python train.py --n_layer=18 --head_dim=64 --d_mlp=896 --qk_norm=false --attn_scale=0.125 --bias="none" --tie_embeddings=true --parallel_block=true --init="normal" --init_std_down=0.0214 --optimizer="muon_variant" --batch_tokens=32768 --train_tokens=198700000 --steps=6064
MLP neurons of a small language model. Each row is named by its layer, matrix (down: output weights) and neuron, and shows model dimensions 0-127. Each number is 128 + 32 x the weight over its row's rms, rounded and kept within 0 to 255. Numbers have three digits each.
After each neuron's rows, "fires before" lists the tokens most often just after its 100 highest values on Wikipedia text that the model never trained on. A number after a token or word is its count.

L7.down430:064125077117099074149175130081108092192087126159126147140154126122169111080192115117138125098109095145153161106108135080159107131146150129099106115089151134196086112124123159110122130178141133077139046173150132113127047159112135133074093073126118164094160157158143124146114164138114138115125113200114105110167155123174130127118151156196090153155117121125087146103168212135140159066167
fires before: " " 34, "," 18

L2.down323:139175211206127124119091100111158141136114136077148163122139106116068121108197132153121130063143129089137139139106121049129148144116109153172146175091097132122134106099181147091108143114120102163127118096098098144153157178136077098201105118137118153145122088137159130132099126151134101087079076158176171130193155124139098148131129157123122106114093161154140158157099112136133130189116
fires before: "\n" 30, "-" 8, "|" 6, "N" 6, " (" 4, " " 4

L14.down77:069109176142141150142123163132098108122063129074128152246098097147110141124142167100106135125085137138110165144175066156146168107082087120137146100129129102154105086086116135134095124115107122094091136142116141148183156079182090153155060128141128110209130136092064160134143088139192086132149102113127126088133129160131157100174064116141124161115178060067139118127159147137130147156133
fires before: "7" 12, "5" 11, "0" 11, "6" 9, "3" 8

L2.down754:133089101174181100137116173140160143151096082124158171117099117139111166117123053151195130095100090164119165162159076120135111121087127156137140140150130169081072096137142134085104098094107122167170105080128100080128133103130114172206125130195098151097033119131173138104190170109105127174162125116103092071112123090081107176077158095101137184151108156149109110170158143108116109191140
fires before: "\n" 33, " The" 15, "-" 9, " A" 4

L8.down790:110114118154067130067084135080138134073163120088103098076092170114120149147149173091148176143068099163140156113129123098138176126156084117095210116092135101130171150106076097095088154188107141145169105110155118160157119148117143147093106156159174112092160157111145118164151126110068160144160106120110057088135106089187154098116155118122128133149158090108112090137114142079158145149119
fires before: "\n" 32, " \"" 9, " that" 5, " in" 5, " is" 4, " a" 4

L4.down107:095123086103197128191106127128113151097109182185156075127141161107118128075162097112123145149110139152136190123145095116090150138102154147164146142139119090096125122070146183126098067157171227212082145128168144113113114125081100158140084127139154142148160169115139145146222112102141077173111153150128170111063130126079069154168132088129134111112094118125182142135127063117073134159142
fires before: "," 25, "s" 24, "\n" 11, "8" 5, "0" 4, " (" 4

L3.down438:118063179102112138104109113093073117103151108125108127197153130117130135120174162110150130133100074189096129114123113112142128129120143121125135162125140104086145146113162099246113106080117148138114131108131136068137152162113104111067127146041089096136080118098113110125129138134060110102167132144119127142203129113098097131102121190115094121118101151106066154138096122126113177104085
fires before: "s" 57, " " 4, "ik" 4, "," 4

L2.down163:155138139131077134140110150163167057106140140119153126182143126083110164172109079086150133047118082140145137120118078136162100104131141115083137173142172101134116116184143205150133156083120156128113113146127116112101100109156144108155177060116189140111180106209100137130114123142144094097135165113106105112145172154168101055114136181103128194073133105105066151133075114151194077140159
fires before: " on" 15, " the" 13, " " 10, " in" 10, " at" 10, " by" 4

L14.down276:139110158178148118089113107133121109171146185193149144145091108187174104175153057054145093080108145062110142160100121145157136138156124150185200151072161106111100160135106169136142116078135176162112153148170094194128128133121080137129092114144155146078129092131180156142142114116078079120088151153145110082092094119112150132172153132136109099141119075162121106090143079140161129124107
fires before: "2" 23, "1" 20, "3" 13, "0" 12, "4" 12, "5" 6

L6.down185:130145096107087233106148126081109084118135078086120124166126128167152108157113089128132098142124118047158167122113150114152173151123053106120157184091128139124154158136191145163090100110126140125137138102172079102168100141140158115103129111177168095113130088140188168061094130174140118058133162120143110149126108142142099115095102125077152141116155156085092160200126137093167138138143
fires before: "0" 19, "9" 10, "8" 10, "7" 7, "s" 6, "5" 6

L6.down430:094113127102139106114130142050189079170155086107163176158156117121201095150103156155181115121134068079114151131075129088146130126059103115145184135155144099158107083146109134138169108073146107125093198154152159119119135089126076089094149135102143110121106125122107136065155147127176148109141124089114105109100079186152104152184161151162201155118118094163108138118107141092087113200137
fires before: "\n" 80

L3.down27:156061138100127088155085093132209127120112134135107155169131078138097100151151174122113154111115067127146200121155162139123143153079129094109151178092104146111186159130099131132105165112138156159125124122103176166103090141143133096086098160153139103171112117130138131143149103123151138128080073136115105163100162122109108135206154148116141124185139098102140061096095161138181112147125
fires before: "\n" 48, " the" 9, "e" 4

L14.down222:112153135159127125159135136178127166142084138174131176255102131119167078111188106111178135159050158109094151111110136171122113099164195140136123144146101150164078107121142152088101118137134152086125103131124092117133146138141074134076103137121088140074104109089122101152171136094132143131094147197123150065087123140167199119114132194053113125140060170071064108187040159091123151107088
fires before: "1" 17, "2" 12, "9" 12, "3" 11, "7" 11

L6.down209:186182074106167113071153152141140132145158091167131147161116103092071099119131147151138139161131167143154108123161143154124220145151106095151149098115127107159122174101040116125129139139157177155118140099095138094092116075097144162074100110157163103139161117167143129143163116171144141130116114100111135130197123090229174194115130177135128122113080124131055105171150088111111166151141
fires before: "9" 23, "==" 21, "In" 9, "8" 6, "The" 4, "===" 4

L3.down723:195078104108129157131157132112155116064138165105084088146148115133154139145073122147159092157034118117136174116173086172087067156087137106119128122174147153106122097135099136132101190113124120170132102054114143161122098094195110067126101086163127132172158165091169149112129061140182142103176129128113095116177133093121169081149115186062124119116115137122127101135143135136162145124133
fires before: "0" 27, "5" 12, " million" 7, "6" 6, "." 6, "," 5

L3.down28:135142119139117153113144078152153144122119112114094209110112105130151077147175145128146117119091123070156123090106135071164172154196144125110127104160091114096152170117114131112118134156203148126127094116128123130126125147108057088119104192151124144111141198058174142135130159145123097160116122213044105131086072168086099135129150129142153200157106098138167099129182154158098102169104
fires before: "\n" 53

L14.down610:106143148186122143164135191141114067124102124080115124103105100141156062082116116123116106102137127150131096164077120151081141160142173151106180076145147106107139130192095218181148132116078131101134107105105134148145082169097061152154083120104171068140143095155123189171174118129147103137133178126113164099084094159101213162176059197154149108143129100086111155127128149165108094134093
fires before: "2" 17, "1" 15, "3" 10, "4" 8, "0" 6, "space" 5

L11.down333:102114164143146116080135114095102104091136144127149114161137080174129124137168117108078073116077185111133185113099157167141112147204158106107133130188170131128118126109093122093159112108129104139112124095138104080088110085160140144111112115151120099141177145156173133071121107127123123131152118042121115134130099122091182121153194142067136137107062079101143075098112147111087081170146
fires before: "7" 18, "6" 14, "1" 11, "5" 9, "4" 9, "9" 9

L4.down171:134152093139141116119094165057171150141112110054141095166092149117109195085163115107116081159108098099109118118088171134108164109139164095130137180189141167134117157138124100165146122100121190108173131140090145113148146148195111160100176174123154160154157159145123152158055091120134112125094099154145179102184057123173141131121069070095139091127152175125167098158193180121109109126098
fires before: "\n" 57, " " 6

L14.down343:143130111154106096109146176133161087119125093139120135144127157104146128129086151082119115138103094066110105163161146098121131110169157097177140162116206122138129094143169162082090170149117152076129131184168070053136075163094124080084119159127136119096168104147176129152155132132175142169133104149099109154106145120140146164079131191155158130138097109103098109099095098120207164110054
fires before: "9" 15, "1" 14, "0" 14, "." 9, "2" 8, "4" 8

L14.down392:144084152111130148102170155098147113081126118106129087135072194093119130120130163161113105108158119146175134170130112135139185144128107101094129135160190156090174104135116131147175071107157117149150124124122109142137151123113115105095115105071136154128145102155169120115093115094155132166097086096124103148111113089178120141099089092110102115097125077126148099158199154154085067163114
fires before: " |" 24, " (" 23, " –" 8, "\n" 4, ";" 4

L3.down685:033146129096142125145138061091156119089124183110115077167107146160107100136109088124160168101153174104167142078095163079161120152134126100114152091133173134174098096153151118137123084125134116141150132135132085141090178115154104102106095159139093130030145137149209161183145083164156164153102142157116134112110121136197109116057150140111100072094101084135154128128078181090109099143169
fires before: "8" 19, "9" 16, "7" 12, "5" 11, "6" 11, "4" 9

L4.down798:122118144143101155159120160113146091106075120089107093189050135147130158090098163089140118107189088119119129115127143143112204133118064124069191119148162094133131099088086193087093116091157103137114137119099088081163160118148147106173176123113142175142117139136119185089158127102138147079141117122069157128167147115165153137119156174167129153097128180062109145108094173103153130146156
fires before: "|" 40, " the" 14, "," 5, " a" 5, ":" 4, "|---|" 4

L8.down572:147086089146134129158131089129182154135132155139117085133098074119196125128170143116153132097131135151113152127061139096093160104110106113158211090098096117119097129182089130131125145140163158163107115119154090080157132182134147083134075183168169140162108110154121112136101156115157145165121190097154106084150096088195179167114163154098103110159133109102119117106119129096175126163098
fires before: "\n" 30, " The" 15, " It" 11, " He" 5

L2.down407:150104126149100117082148163102092100161165088107110133146146101088135210123066117073148071112121151091108109118092129060164108129110122082153090173140108169116148083128122141108172129162132095187164168077123141125131167177135079141153135125115125149137131164130089122148104104150110114153090139128045163057129084149129111157148212151092117055139084138169108116171186111164145078157128
fires before: "\n" 59, "2" 4

L15.down459:134120119133086102131126073124142136074168097113145116166105139128149129105178129127086153107089128140163153099122127185123101039152094136137133096117084100092133182152114112161096116186068109105185112146089134133192164125078116121130135152133145113126161134124195168145085091155138139125146112100076128116166114177108186146147176115147155121117167114101099115131135217128117112110173
fires before: "0" 28, "1" 25, "t" 11, "5" 10, "3" 7, "4" 6

L3.down476:117072129080126104201111097109111115170111128158208125114115160093085174143140134164094088155124147168111135185075124183112119164170134125100138127160062088122113167130064170158124143102137138112142139112152089149177085122159114141107159098156122104149147123162111149142179136182137201083145162075097119162153125117136118121213160106139184105168141099141108109135112132187108163147217
fires before: "\n" 46, " to" 8, "s" 4, "." 4, " the" 4

L15.down414:176106171176113189145065087122109083114108129074124107111157107189129075113151090130065092076178154109106160150112104088127145158110106141129129128135143052110076114098059120131150074133140156123165121071125126126130141122108104109176140149079162082149108149155140061158138112098126130130142113150140085129157157073130160104128166076069131151129118178160117167085119074118134143144124
fires before: "0" 24, "," 16, " is" 6, "5" 4, " the" 4

L2.down795:151136143144146115108174128102100112103185102137118157112135187120141087119150120067144115130087106115091174158124121113224052083211077184135145119124112095181071086189113107113134113116102103110093151157178173120119110098130149137078144165149107101177133151145155148151128199168166131124155108138096137105152079056117125100147111105168185113119113053166067108133098110107164118152112
fires before: "7" 14, "6" 12, "5" 12, "2" 11, "8" 9

L15.down666:086096132144140118149112144157159206154177096146150150094155062105118135136051144144113099123162135066090098094121122125096187109171112113130157058127037100099139110196122086117158140111199123098144149184151148087104085116123123169127084126121161150138157121191084142128148170135112169119184126089139082062124130117153160134076146139146161090134136090108129162128158177142105072125152
fires before: "2" 90, "ung" 6

L4.down83:142151120124114139173096100129177185089049130183111167064089169088172112141119080119090161110135041119156152154139132141136105122088086140159126208096129138110211098147120096123101108152215077132173127167141118135096155113118091065130126129117143145116121086143117141113070098099085122161152148118131139160147154136145081107149118113160169089113161075124100107116102139113143102081140
fires before: "." 36, "0" 12, "or" 8, "gal" 4

L3.down662:179158108151139160104092098131119123112163117122131159201108159105122145160159117134148146135088181152090142155177095168114085137109165113066173149168130142156089124156071130106123154083092077147128145099103185155091117137186119091150140075090108125149177092149104098088095156150096142130171120158095162126143172158163072151121149054151041103094097139134124147132127111072151138151131
fires before: "\n" 53

L7.down588:147066133126128109121096137049207123104145125127110090137165139129094094037164109133142117160090123087119163075161079141145169146042103145136097112151089183146105115076139111141148156098079120081139090186168189150170119091124086096186163149092136110049127097099159171092143193136118111148139187113084132150078138099163117145139132102119111108150104077147070152149116152087109125112179
fires before: "0" 21, "1" 17, "2" 14, "4" 6, "3" 5, "," 4

L11.down180:081116155169121123126147123145095170154151163151167104142118155107111095149148121097109077082051166116127151106108118109150099212185166149092156133139130143092088081142106088115105123083147159117129128142130151138053083098148041120112096122091124088132092082083175127144104115134119118146103075133133127144105136137122085117191150197138158154113157117149151135182146139103119142137131
fires before: "0" 57, "1" 10, "known" 8, "-" 5, "2" 4

L6.down562:087165115181112100104171098143170145109123077136142188184140129141141098160146099133210094115090148073141089155144114146214118078173153114101111133171089091103109154169088114093056106133170123146169118116146102107103141099126122116163155117057144091148140073144129142105121137176189129061126137068161083132123089141166116176151157155174166137057120110116127123173195127130139154132168
fires before: "1" 18, "0" 17, "2" 12, "5" 9, "4" 9, "3" 6

L15.down627:123092137144118120206116090082150087111139139168153089133138091171124098122157115140127090185145132145127128118191113188085137138125131099136110138158131139131093084148097152132141059123131106086210129102076122141129101098108152074125137114104135129087153156141156106108079143184173139089130125123067158033155101133140134098131190239091108089089104115110094155116141108129086129105142
fires before: "1" 25, "2" 22, "4" 6, "3" 6, "5" 4

L2.down552:096156145187152152144078182168155121139114195133172130133068093110104120118104121168095089135126136153190130119159135157082140122157155155113136084133130127149199162110177103126088160157132135137138134106102087125087159144125157117157124128070119141157090076126161115149173113112121134199155123147181113105146105144092145074165131132139144060121134068050178135111185139153159109108111
fires before: " |" 63, "." 10, ")" 5

L6.down751:152081107077126127110119090130155151119105081130107132195150122139195143124106097108152094117128145107130128052120162085150127138121053107096104071101125089117182090071183153160130122129096122109125066117157108155132115082123163226091076198084135123098167130082146166151122068148153131100106195144129148143155089088152143124163113176139134160172115202103128177107136165160137120155183
fires before: " " 52, "," 14, "." 4

L15.down258:201118116103098134138135095113065154140167102157131162171128125150162091184129117148131187114170137144135184147149143052149102130131046158129112162095115110100113098108087118119203119154169141108170123160165157159168070068077157138126202110148126059146106167144106092151121106148115134080115132119172116111132131098128131137104107081085147129126212195121099085097136070092126094094106
fires before: "9" 98

L15.down399:208145115141088120081141118118160124125185212098075171067106126096120117146182136091047169120136146119113139124146117092132146081104138085118054095084135117090174134072192165111162129114079153172185156170133092147123128144149203154150078061138168195083119179102169121132124075126118140172124094162190116118169124111094128150137140130128099088138128162115143102124160174145109141189131
fires before: " (" 18, "," 14, "\n" 13, "---|---|---|---|" 10, "th" 8, "'" 5

L4.down391:145180096178110126145145083137133094151151067108104102124126114111138116102107083080141105121167058190138161162089122121146140150127114115096177158145131151165204092130142102127143130130185170122137096120070131081094058145150152129117120102114098070116143149096130183102106133200144186154146115108047109042164143146166239131115189134142141108138113140130159109084092162106149154155109
fires before: " " 57, "---|---|---|---|" 11, " $" 6

L11.down109:136133172080154139152113088112120177041047105077179111122079090095065085141141130124119073170170123121123104101152111116154127072152140112185166131119174129169113155130146118146160081133162099148119152155087172159087147133146102161095145124158081183153111136103142130039194081079136082124066130144193124154100160138142083148158126155116113127115107150120119084142087156102148144146176
fires before: " |" 62, "2" 5, "1" 4, "0" 4

L4.down295:135134121149172123119169134129126075145191109116077119119128062163115161202136139067167139084108113173130133166139086125123136192148136097164151164130180131109097121161062171164140094132158125119135183172170137112160075142135148185128128152129091118147132105111135113156088176131120159154091133137137139164182136081124122131073142245119105074161080096161089087101114145127142189123118
fires before: "\n" 55, " He" 5, "com" 4, "2" 4

L7.down176:106163115117123191119157076150142158123108111161126096143117106124132122141138067106164104123132135137132160080083066111160128142174129106143171134127133134124177110153142134125201240157073110109116141129120163168082073178118117100103158122082133141118180127077144082150159165150166169102126145081122124145139107096148117127187134144090118142124101150119129100121128153115096096160113
fires before: "\n" 47, "," 10, "." 5, ")" 4

L7.down756:172138129142127124127107165145102109079176135111200141151159139165104145168147074172145101124086116167136161088158129131161086138111046141158150126150135094096127113147148120093204131138099121094147066120162110133144142070159096175106088146087166147113149156161125096104187075136131183139145136160186135103088128149165113140159127079069163165151107138083141117097176115111106133062070
fires before: " " 47, "\n" 13, " |" 9, " —" 5, "tic" 5

L14.down386:160187160172097171155134124164075130126093103181182168130127136130136167112094203098070084161111126093099120117126151070147114088125117147118145091127127150187095135199149163111103134121165103137137162148091165133086144181148104088112165100166121161123107051086176164088137139145120130155159104110146144119155059135086083084120083137077058091161111045097125167164144126109128137158167
fires before: "0" 29, "4" 9, " to" 9, "5" 5, "1" 4, "," 4

L15.down293:138091196164096159087145147120157162122161111135117115163119129134132102123097164055093132141166161151127136108101163142123136097125115069141130143101124049132140149111177171169072108139136093114123150145108133140114172097148212161137106138141096090192077133137106114141104165084118123109189117101151112212115117154098110135124133135159137113123144139108186192212162135094089118124106
fires before: "2" 39, "1" 13, "3" 4

L7.down485:140120136143142150134147098104107120151167100182156154139145094152097095120061151133146113122107108151139174151150106088097168128105094109148105122077178163144214120122118096080156099148121111143127138186127134082172190077086156083119134072109194154113144081138073105195168174095111169121143111199109173138125148079115147139112158105202065109105105116192115152145123143119129064119176
fires before: "\n" 88

L7.down579:118117112104088130106120113102079148150115117090135114119143120111103143145142188108189135157096169111155136185115103106173117123190072139167118117151157109134130144134084093140144103143067159115105131153096145069090149098108107154129179161095163133181086079138163184151141136113145230126122116080110108206172049070154188079188148139097151149153113090170153148100078141120137125149083
fires before: "9" 31, "0" 11, "3" 7, "8" 7, "5" 4, "2" 4

L4.down359:041145200098137143167148163153137131140156163109141143085096081104160108146084118108123160049140164174114192136064130183201101100159105089086114124133123124105122125179154121150110113116087084067095129161074118121126135144161190183156076167072092119128083080174134250139151125103093137125089122170086045140187093135167098138168158127138118158069155119135163156120092124126150121136181
fires before: "," 26, " |" 23, "\n" 13, "." 12

L15.down475:113115124127136094126158141152151170177080119186169164204117131127124077111084146073094138156143168084107135132059115154125122056195176120121129109144109127061077153180067116134162152113133124189149142201155138171098148101177137065149161106097121126139089115082106141166166111126107107145155145113150140143122147082126122073158131125082067143120092105117102127160106127173184184123161
fires before: "9" 14, "3" 13, "0" 13, "2" 10

L7.down132:117151087116124130069112114124157127173115131180123161161150102076126135143130103132140112119115109118146150088147132142145116110100112110161124058155154140143147112158095096152115203175105145092208147138117089097088125094087102130056076101116197178153155064137119116150147191139100155123158144142102081096142119095186165109152180131167133090147084094122138203095146158180119117120083
fires before: " " 57, " $" 10, " Los" 4

L14.down722:133099096153090072098127145173144132129131109152124208196149157108141197108158075110140117100098162084128124121123116166113093125162119132158129080130152111081098096098111145164123084126144108183158090064121128120109136141088162100123115152084103179121127128061182137072116143122141140128181085125124143114092149170072083095129103180112125117152160069156105115102201172138138097092106
fires before: "6" 28, " |" 22, "\n" 6, " " 4

L11.down351:125186042097113158150088125068102147102094125094152134154196119119114087134120149105181184095106095086111058037122108125128174089092084170101086072128095137167085139145156200103185155172130145119119176120129094158139110143116120145146194170092181144122132139113104135119120174110120113057093179127149083110162110113154126104100112119151110117137116108143117174160124110033146147161137
fires before: "9" 37, "8" 14, "4" 5, "1" 4

L14.down667:087099137210178157185103171135108071109153139088128105110131166094121142104175134147131148105126103126135109181089117077081134141195155161107135076071185121115121096182169080122101119123081112132146121065180105151175127082114089139121116122152135169148097181118099114163153136098184124096149124218132083078087068108123118129196136101141132160136202106117106177095085101098103107131160
fires before: "7" 25, "6" 22, "5" 21, "8" 4

L6.down498:140130165108197092084129011126083134119152122141163120097131104126127119143165124147163183070138116127092122110139174127156125071127125110109151132196087122144074132159129174146137176091165043072110175110116081102125115086099134066131151126111084096136138114156173129111132156091148179108110130115109106126115132146163152124147141100126144151201076136151136141060122195138092146157156
fires before: "\n" 46, " The" 5

L11.down849:120106148146090123101125119192096106116087117053121154139105125154070108145113165109082077160154070137060120127170138129087168088159105132146154169088135078153120143108112058155142180162130128183160133162108091129107128114113135133089065149160054211212154120139110129122143063144117101121150067162144095123162063088098181154149144145153133135127120138135127106080110201127110180143126
fires before: "0" 44, "4" 7, "1" 6, "5" 5

L7.down372:139153113155091126127117117136133070188103066103110102160126119092165146106112209076160150153148112118147207154091143139123158161145124147120147104150149089025077079103073136113140140137119080071137170095157144067176088093128095088129138111056154091135117099131104118145163132195131163129121098147094099126109155148168128173139151207147154121121155101180071145094115133137102141144126
fires before: "\n" 31, " The" 11, " " 9, " A" 5, " He" 4, " In" 4

L6.down688:117154090113095144134185072110095121125166147129113089131071162150181123171143118107069059174060153116135167162138139149151104100139100133079134131160167148110157098144159170090148132172085078088126103115129229147122133187080136078095140101113148063091191129188143145128113128186135127145140127122144164198146122161182154154123168121134119114099148148104159220141104140178117132199149
fires before: "\n" 50, " he" 8, " the" 6

L2.down852:123126101131140062102160145130074059147126098160092132103092154075139097098116113147149111214085088186168143130131104125134106131198140145137089089140166111141126129152075051156087072112147149139153139158155097080189112126145132086087126087160185127138121157155173112176128155127131175142125192184150140156133086100129207097090197170113133138094158166219083142177164143143160128112159
fires before: "\n" 28, " He" 14, " " 13, " The" 5, " In" 4

L14.down152:045153160121133164108133178104153116155121155125074105166135143114150108073139157173146190101078122134101111098167115069125180096167112168083093166133128158134121137150138141134168166109102156148159120061147120142138160117131111146173157184103118122139141131130165145136148185162161137092152068149161107141149128074125083119093078155158091241148135132149185167067071133077154054107172
fires before: "." 24, "," 14, " to" 14, "s" 6, " and" 5

L6.down492:155123139118119088135122143148203158136134115125104148159077088123196158088138119120171107091100064109093167106150165025133066097123121117189198130128186096151155115139132080085137113122121134132045097071143130105123096137148114120072139083117093116078146137105153124094182065146147119160138052104107109123105074122140161132127084130128135151110098061174121111118114189103130120152094
fires before: "\n" 39, " The" 8, " It" 5, " In" 4

L11.down699:139134178097124119109125173134122138130095089102158125157123106197094124150140106170074058103052119153114153184081056173130194094143157121072152143187116180087126099169126150098109116085159113170148135166132106122153149066092128088115107124146084151153119068073158152158150094120109081155073132114105126162091097140124145100167188088153169133125186129162161108151134107129146151189097
fires before: "3" 16, "0" 15, "1" 15, "2" 7, "5" 5

L15.down557:165113110169158105107138150135108128154114147168107187132147110143102074206103120084118106161080069122095160155122091185138058135100226117130162170131163121115091127195096151109150104099143126131121088166103162096093143194126115059119162089159198091138129106152120124150134136083133137152077089092079131056128171130118165128108098095129152106117089170176145122085131110141142130099161
fires before: "4" 14, "0" 13, "9" 12, "1" 11, "8" 8, "7" 7

L3.down651:151164165155131166091090138104109136139180128072166136159120118131172169139129128078132133108173116199091158118052120122117200131169192111111192150184111102131140177087187118069180138200037182112109115100100119122126154116074089180150111157095126144108111130133087096166140120168112135140187059075081051087108076141136135124153125111117117116178111104152171080156104135137043096137137
fires before: "\n" 83, "---|---|---|---|" 7

L14.down741:112153126120136180143156157122155128128145144149173113153152051091088087175074116118115093077153166199133157194114121084153150117136091083166111145154106093105137141065119191110105166117090139144136122163166096112141129180083043081100138136078095096097143151195098164112138123151139183115131089142075130078124124094170103142101166177141088118128154171123120127082128180146193098166090
fires before: " the" 17, "s" 15, " to" 8, " up" 6, " a" 4

L15.down519:134129127066118202155129117136124117124083101109078078139131125108096104111104134103162146146061096088171083168153117146041189154108148132104154051134100172130091132150099113111057111149151158153172124104120110131155105133116142140153072082113116196096179103092175121140203119174152164152129160118112122153091115164108154102139175059098151179152086126155155107167124107095126099163127
fires before: "0" 32, "1" 18, "5" 10, "3" 8, "4" 7, "8" 5

L2.down196:186133144083063121085154105140123116165181115121097069180129156151112118147143160147156133106051159138093133146147122166102106118125114097177154133068082128122139111135167159163112120152110129109134138103062078079080117081082125132063180144141091111125117079192076154115107145159084110093153161138116088081112080119100108169127136095130111109157128172141079129152142121144168094107109
fires before: "s" 44, "ll" 6, "," 5

L15.down770:192102138160119131092079123123122156092166148087088173212067074050144087115173112105112049121118161119167179156151123154139108130079103158091088140148146141138126100142124115200112086132093127173096080114186179061150129169141113166105110157142112118114178141140142100144118169098139135137102098175084182164085116137117131125133081125109125175139064121119108142131147135155112090136142
fires before: "0" 31, "1" 10, "5" 8, "4" 7, "3" 7, "6" 6

L14.down371:143172133145142166188150108137171139039110160084110143159181146082140183097157084098122172135068138126177090133148130126111066175098139123142121105114161134106088069093107148153062106164151143128188166103143091111087190150175188085118149176132180109142100158139080148137065191122113168092154146159126145170079159141124115136121131121123163164091136178145168161106154148097104106116132
fires before: " |" 37, "2" 14, "1" 10, "4" 8, "6" 5

L4.down271:124117088160156115074085119124158092137092136101166178122105077100072134150118116186176121150146152145165137085103083123137158148166131101132106110138132103107136109147080161111115103111138212135066117122108136121121125093127098102211110162141155138127121191174114122169059079126089060133146090101109103165085132093136092101148080113059092179075101173144115107135178126087123102131134
fires before: "\n" 41, " a" 14, " the" 6

L14.down620:145074202132124082113175179172076132145096166129112136152135161158117114122166140182142119131108104125109093170092100129214138130197075124180161126064177062129169071131153146060078136122158101116159129187142154112094110177083138116174119106102168124155142130132165078171152073100116185132141100136147077105179077095110124103100054062069093171148145157162161074182155082124131160147120
fires before: "7" 23, " " 19, "8" 17, "6" 12, "9" 7, "1" 6

L6.down727:123117080097107092123104092191060181080177186102106114135130091163145137131180081169147128091091138119139172163162092113156164141106135127070134178133129158131145131075078170101130072172183200141124115140105148143149115137135108153144117096173125110089116144169117118111091144133115083077124102126137087131125145134146103112123158164138149168095137161063097171167133115116076107123112
fires before: " " 53, "s" 4

L4.down707:127119108147086149069157220157144115143101065112168135169122107124158108163133127084046147128112174180149176136092143111182131090099075142147135142146116153074104165128142156166109098105099146121107142094121157173161140141130083119129151138140131195113111100117125159134162121141135164133103064182119186153105211139172124083106117157118205091146138061139187143069166126101145091125157
fires before: " " 50

L7.down436:137110135123100190068155121151156118175165126152123180126101149107176081140055122159140098145114142075118094152130093095167076121135089131187151071140147175087117180089138200126098077133100134135115133116160141075182063138130123145102114099208171077078140079102163158152098141082112167165095104154119129122115143139168083151163128158138145142097102087168132091143138116121103127091144
fires before: " " 39, "9" 16, "0" 15

L4.down40:132148127052180123122145152181120141089137192136144085088137129146084108142151117113101115127054117148118154147092118180157126124134135102124076049153098095129105143162118136134167142158090147093183173172143105082160127101133130074144152165142152132153147090129111048074133135065139130180142161110128122098153159165112117131142093125126125131109085123139124132069170166078137149080142
fires before: "\n" 37, "---|---|---|---|" 7, "ation" 4, "y" 4

L15.down376:186144119118076160109145105191129120069153149106071116165126151133116095120187115151080170117129138150197055190111097174150172135104110130125113109088108143065160108102157160145132140126156082148136129094184054101107101087085147204171164113167134153146133092098120141158122095147112193089130161106134156057042139104109154115122118098146160201153086125125130105126127154115210113144184
fires before: "." 100

L4.down311:063109103082112091114128125056129145140139138165110105137119135122120069156142132140170102160124095133160137138195140134121168197106172054123150161123175191127108105202106197103130160132117104128172068115179163124115184098126151132122116110137151169063129095107182142153139117102150186182163149104136105089125129080093177090065111135117103143170106110127152153136066126147180134117156
fires before: "9" 37, "8" 21, "7" 6, "bia" 4

L15.down401:158188094114156142104112103089145107148160125134155150133166131121130119111139151102126121136108153085118210174130125179098136111147110152109198150167129158206130110115101168181122115088122134144128150121124114090093153082128071161084160173067118105088117114088125110124113111127089097146132134061101118083163114191161127183184089084072152159121100157143068125121104183095154134089034
fires before: "," 46, " |" 12, "|---|" 6

L4.down720:152125138147072076120126124104125165112131076074211163130168080094110130157087088130194098107122151171162119142106106153205192140118142118134118133183155145091147118144126095170116144147186104111142115170106104063092054079093100104176136064098124116123124148161104153084141140150141121193109098142116102116144131107173149095146100120166090127129169115171098060129125154072124128124141
fires before: " " 46, " $" 7, ":" 4